python train.py --num_hidden_layers=13 --num_key_value_heads=1 --norm_place="pre" --positions="rope" --qk_norm=false --attn_scale=0.125 --tie_word_embeddings=false --parallel_block=false --init_std_o=0.0 --warmup_steps=200 --schedule="wsd" --decay_fraction=0.735 --batch_tokens=32768 --max_seq_len=256
MLP neurons of a small language model. Each row is named by its layer, matrix (gate and up: input weights; down: output weights) and neuron, and shows model dimensions 160-223. Each number is 50 + 12 x the weight over its row's rms, rounded and kept within 0 to 99. A neuron's up and down rows have the sign that makes its largest values positive.
After each neuron's rows, "fires before" lists the tokens most often just after its 100 highest values on Wikipedia text that the model never trained on.

L4.gate525:10 55 54 32 38 55 44 45 62 34 31 49 58 68 58 55 41 44 70 43 49 24 53 41 29 47 79 34 52 43 31 42 71 42 56 55 42 51 55 67 50 47 51 45 40 63 36 66 54 35 28 36 44 44 35 70 61 60 27 69 42 46 32 52
L4.up525:30 63 55 55 48 53 62 53 40 27 41 47 57 53 40 60 48 52 81 65 69 30 50 21 46 54 73 54 35 34 31 41 57 37 43 69 27 46 52 71 65 66 50 52 54 40 39 72 64 30 30 42 33 42 72 49 75 21 45 52 45 50 43 45
L4.down525:45 62 55 40 61 55 34 43 69 43 62 22 47 54 37 61 46 65 59 44 42 44 50 41 48 65 66 48 51 57 25 42 36 31 35 59 52 35 28 44 45 35 38 34 23 38 73 51 32 22 17 61 53 46 40 70 52 78 50 54 66 40 62 63
fires before: "ted", "ed", "er", "ation", "ular", "ats"

L4.gate957:59 42 44 35 55 46 75 43 37 58 20 44 66 35 21 60 65 34 42 49 49 64 49 57 53 29 39 56 51 39 54 46 64 53 53 60 49 54 55 54 70 55 28 57 61 45 45 47 34 60 42 35 46 68 66 50 41 46 46 60 66 51 27 72
L4.up957:29 58 49 63 48 43 66 60 55 32 31 43 60 72 59 45 70 38 49 60 59 51 63 38 58 51 64 63 44 36 51 55 45 47 38 63 49 35 52 47 73 63 61 50 37 55 59 70 62 62 48 55 49 50 49 24 44 43 53 39 66 73 65 49
L4.down957:68 45 56 38 58 29 60 55 37 52 41 28 53 62 38 49 30 55 54 60 62 55 59 47 46 28 51 50 57 46 39 78 71 55 45 45 45 42 57 47 39 62 62 46 43 32 61 73 55 34 18 41 70 48 54 30 47 53 54 54 48 38 36 64
fires before: "ister", "ist", "is", "or", "el", "ut"

L10.gate392:72 47 51 62 49 47 61 48 48 53 32 43 41 60 59 44 50 48 51 53 64 17 50 66 34 56 66 58 53 71 30 55 59 69 43 52 65 48 44 34 65 55 46 66 19 47 50 48 45 52 53 53 61 51 43 43 50 44 70 60 45 52 54 47
L10.up392:57 56 41 68 65 45 64 41 39 30 59 45 37 40 56 32 49 41 51 41 63 39 68 20 45 70 66 51 73 41 34 55 61 62 46 53 56 55 48 50 60 50 54 38 56 72 42 50 53 65 59 44 44 51 25 49 62 45 49 63 40 46 62 56
L10.down392:49 45 30 57 27 53 62 52 44 48 32 42 53 39 58 54 70 68 45 35 50 73 38 24 42 78 63 33 53 53 33 42 58 34 36 33 41 36 41 38 75 54 54 52 57 40 30 55 52 56 55 66 74 45 59 59 56 65 76 50 54 45 43 30
fires before: "2", "1", "ther", "ion", "c"

L10.gate540:49 61 61 50 48 57 41 17 73 46 67 52 36 50 65 67 65 55 43 42 44 39 31 42 52 50 59 77 60 40 51 51 48 56 31 72 42 53 40 59 67 55 43 56 51 65 44 55 80 45 51 19 37 41 21 49 63 44 54 51 31 41 54 39
L10.up540:57 67 47 47 61 63 57 36 50 59 56 55 41 50 38 61 51 48 67 42 36 47 36 28 31 56 51 45 60 47 38 38 34 31 50 53 40 63 60 30 25 28 38 42 56 52 81 60 45 61 78 51 36 32 36 46 27 50 48 75 29 38 48 54
L10.down540:61 44 59 80 64 54 47 59 57 52 47 41 67 42 67 36 35 42 48 42 53 43 41 53 63 47 72 44 71 49 57 51 41 37 60 60 23 23 62 26 52 68 28 39 50 67 64 62 67 39 39 34 78 30 78 30 20 43 65 62 57 39 36 50
fires before: ";", " |", "ts", "em", "\n"

L4.gate965:60 58 41 25 45 54 49 43 62 50 38 69 57 43 53 54 47 62 37 50 42 58 30 52 64 54 51 51 29 38 43 61 35 57 66 61 41 59 47 50 38 57 89 45 56 41 35 58 38 32 81 50 43 25 60 43 40 71 47 54 56 69 39 38
L4.up965:49 74 43 60 56 34 52 55 41 53 67 44 32 46 57 46 41 57 35 45 45 41 67 37 62 41 65 47 50 40 57 60 57 37 60 48 60 47 28 39 60 38 31 40 50 50 43 56 65 56 47 61 45 39 51 21 44 56 47 41 51 45 55 54
L4.down965:66 67 49 51 51 58 50 48 46 55 61 55 62 12 48 64 44 45 44 57 49 41 35 56 61 25 29 80 52 61 44 68 51 53 53 59 64 47 32 58 48 56 54 24 45 20 53 58 45 64 45 58 47 49 54 46 47 54 43 27 51 30 67 63
fires before: "n", "ath", "ent", "ist", "ce", "r"

L4.gate917:59 61 55 32 63 35 49 59 62 73 52 52 53 36 60 40 52 42 78 61 54 45 58 41 58 41 49 58 53 55 62 68 60 57 65 78 54 51 30 66 42 36 67 62 48 51 35 52 58 66 38 52 48 64 39 45 48 38 47 39 47 46 50 66
L4.up917:63 54 51 36 64 38 36 52 48 57 82 59 55 56 41 40 62 47 66 43 65 49 52 37 37 30 37 65 22 54 55 73 58 57 54 61 60 47 35 62 45 42 56 59 30 37 50 55 66 43 61 70 37 44 66 51 38 44 44 59 50 40 49 49
L4.down917:35 47 47 36 72 54 51 39 41 48 44 67 41 58 64 58 68 54 70 57 41 54 38 41 48 45 50 36 29 55 38 28 42 39 62 58 69 52 46 44 68 62 38 39 63 30 43 48 45 80 26 50 67 48 51 34 47 61 57 69 74 36 73 69
fires before: "ed", "ures", "ured", "and", "ure", "ies"

L10.gate788:56 53 57 62 28 43 30 31 51 30 29 57 59 40 36 71 51 64 28 50 39 38 38 64 32 83 70 20 31 37 70 56 46 56 46 59 36 48 53 50 62 67 41 34 65 55 62 28 52 50 69 69 35 71 40 74 52 39 61 42 50 65 61 45
L10.up788:56 55 57 40 55 75 67 61 51 54 38 71 73 47 22 41 51 39 70 62 59 80 59 53 40 40 15 37 43 35 55 63 54 36 61 31 32 52 48 56 62 44 42 41 35 62 73 42 65 41 46 32 39 31 64 64 66 46 77 66 43 35 54 48
L10.down788:56 38 52 57 54 42 61 39 44 50 37 50 36 38 62 44 62 62 39 58 58 29 34 46 45 54 43 53 75 58 55 46 34 46 68 75 48 43 46 38 68 51 32 45 66 43 58 52 51 30 37 52 52 64 20 65 57 52 51 66 48 58 29 44
fires before: "20", "er"

L10.gate253:58 54 69 53 60 47 67 43 66 56 47 30 51 57 57 36 34 58 64 33 45 38 24 59 44 44 55 76 49 56 39 49 65 51 53 40 66 38 66 49 65 58 45 67 56 38 48 81 56 53 18 44 29 44 33 70 49 26 61 63 47 47 66 54
L10.up253:45 26 60 73 57 45 49 48 39 50 31 30 50 49 44 56 55 41 34 38 47 40 58 42 73 37 61 47 27 53 46 59 40 37 44 67 56 45 48 41 60 47 58 60 53 49 57 40 45 35 46 61 62 28 51 50 75 33 66 34 49 47 62 49
L10.down253:47 51 59 57 51 36 49 67 38 64 50 22 37 37 51 32 63 46 60 51 66 55 75 41 46 59 46 57 54 54 27 63 58 77 64 52 75 31 73 53 66 37 56 36 58 48 48 68 55 55 58 35 50 56 55 60 35 61 50 85 56 32 56 65
fires before: " |", " h", " App", " Go", " election"

L5.gate97:68 64 44 38 41 45 58 29 54 67 58 66 55 55 50 40 42 50 53 38 50 62 44 60 53 72 49 51 39 50 65 49 43 33 68 55 35 43 70 60 44 49 47 73 46 33 40 51 57 56 49 27 56 65 44 40 42 26 35 57 59 65 48 45
L5.up97:43 62 30 47 56 61 54 45 58 58 68 65 59 51 52 51 37 59 74 38 33 52 41 58 61 53 60 59 36 60 58 19 35 36 54 51 40 51 44 36 43 57 53 68 62 33 50 33 54 40 54 34 35 54 37 53 68 40 39 45 53 63 54 42
L5.down97:41 55 67 26 58 49 51 48 30 20 48 37 68 79 57 34 38 61 40 24 42 53 44 57 60 57 42 35 40 48 43 33 62 69 45 51 49 35 60 60 47 39 62 68 46 38 75 50 53 54 38 48 53 44 23 67 42 37 57 55 62 61 65 58
fires before: "m", "vious", "p", "u", "c", "ough"

L10.gate228:62 62 40 35 53 47 42 59 47 61 61 42 54 49 37 58 31 46 57 32 55 55 48 49 51 48 65 37 30 30 61 44 56 48 63 47 35 36 39 63 56 55 52 45 72 47 43 52 53 51 39 37 41 50 50 57 33 34 75 65 44 60 70 42
L10.up228:62 50 55 61 49 38 61 40 44 45 55 58 34 25 56 59 54 44 58 62 43 45 65 69 33 39 76 80 55 45 48 38 62 49 59 38 47 18 40 43 80 52 24 54 60 39 47 54 57 30 64 38 51 51 51 56 41 48 41 48 41 50 46 27
L10.down228:51 43 58 46 31 53 49 41 38 31 55 56 51 72 60 35 56 50 51 53 46 39 65 70 33 51 52 34 38 49 52 58 60 36 52 56 63 49 34 58 42 54 46 51 27 45 60 54 47 31 44 43 55 53 39 51 28 53 63 56 44 50 24 36
fires before: "oung", "ou", "et", "our", "e", "ell"

L2.gate166:46 54 65 56 44 54 58 45 35 51 62 44 71 48 67 46 20 46 57 48 51 33 50 58 54 38 74 47 53 34 50 49 61 30 44 79 30 58 57 52 71 43 41 52 47 36 59 50 55 33 26 64 49 69 53 60 47 60 37 46 63 46 57 63
L2.up166:58 52 25 38 62 70 49 47 66 57 60 65 58 43 73 41 43 55 34 56 51 68 49 47 69 61 44 52 34 37 77 54 39 43 40 53 31 33 49 59 33 50 34 44 41 61 23 53 63 56 45 53 51 42 49 44 37 47 47 59 32 61 65 60
L2.down166:61 33 34 62 71 60 52 32 75 43 56 37 62 34 71 63 52 49 64 33 38 68 66 41 57 40 24 52 53 41 52 45 51 39 74 38 35 45 41 49 32 55 42 51 48 48 57 69 59 54 63 48 32 59 67 59 35 39 45 59 33 73 75 65
fires before: "ural", "ure", "ot", "il", "ing", "on"

L2.gate5:39 38 62 59 44 48 54 51 84 58 70 48 56 74 49 33 57 29 75 44 38 50 36 53 65 44 30 45 46 61 38 53 65 48 47 69 50 48 51 52 38 67 50 58 26 34 59 51 41 49 38 44 39 53 65 49 50 42 46 57 69 44 54 18
L2.up5:53 56 87 66 44 60 58 49 57 58 53 36 31 67 74 34 66 58 76 60 35 41 47 46 76 50 28 43 50 62 57 51 53 59 43 64 53 48 53 56 44 64 40 58 58 40 49 43 51 40 33 26 43 51 69 63 36 42 53 55 66 45 66 32
L2.down5:59 41 53 49 62 50 46 54 64 47 40 48 77 67 41 71 68 41 54 37 50 38 42 37 44 54 17 38 67 52 59 53 39 39 57 71 52 51 53 32 40 35 18 54 68 59 68 48 35 71 31 50 56 50 33 57 32 33 46 47 55 47 54 40
fires before: " |", "ate", "el", "or", "ut"

L5.gate447:54 45 53 34 55 45 48 37 51 39 63 56 36 56 45 56 52 59 47 35 52 39 42 64 41 29 46 66 59 70 27 51 58 53 41 37 45 46 42 42 26 54 38 50 42 50 60 67 40 56 87 67 38 50 67 37 58 37 45 49 43 12 48 70
L5.up447:54 68 48 38 63 53 48 54 65 36 45 39 50 68 35 61 51 54 61 50 49 40 48 64 49 59 34 57 48 48 24 46 61 41 50 57 64 51 53 53 30 70 48 48 49 40 56 63 43 51 54 52 41 24 58 33 65 44 72 47 50 38 21 54
L5.down447:62 38 49 55 45 57 26 61 34 64 76 59 59 56 44 40 39 71 58 37 47 67 52 50 60 49 43 62 45 59 38 60 46 49 48 58 60 47 42 47 57 38 39 48 43 40 53 49 73 46 44 71 38 29 60 45 67 50 51 19 33 65 50 59
fires before: " |", ";", " (", " An", " century"

L2.gate814:69 35 43 56 39 56 53 51 54 15 40 67 30 33 54 58 39 50 36 59 45 34 26 59 58 49 57 49 46 55 49 34 66 47 66 45 64 50 56 50 35 52 65 36 49 40 53 56 71 39 37 32 46 37 66 53 63 51 48 55 32 47 52 64
L2.up814:66 36 46 60 66 57 63 52 55 10 30 57 35 41 32 51 25 67 46 48 65 41 55 57 48 63 44 54 46 46 42 47 56 57 66 54 46 45 48 57 39 49 57 30 39 60 61 39 68 42 51 41 66 49 58 72 56 54 48 42 46 47 48 51
L2.down814:55 45 67 61 53 41 49 59 40 42 32 60 22 54 57 45 27 65 36 67 62 39 43 58 48 72 56 47 67 59 52 48 31 54 60 56 47 34 36 49 60 61 82 51 49 57 55 72 53 64 55 68 64 71 52 71 56 33 64 41 43 38 54 70
fires before: "oup", "and", "ant", "ad", "ap", "at"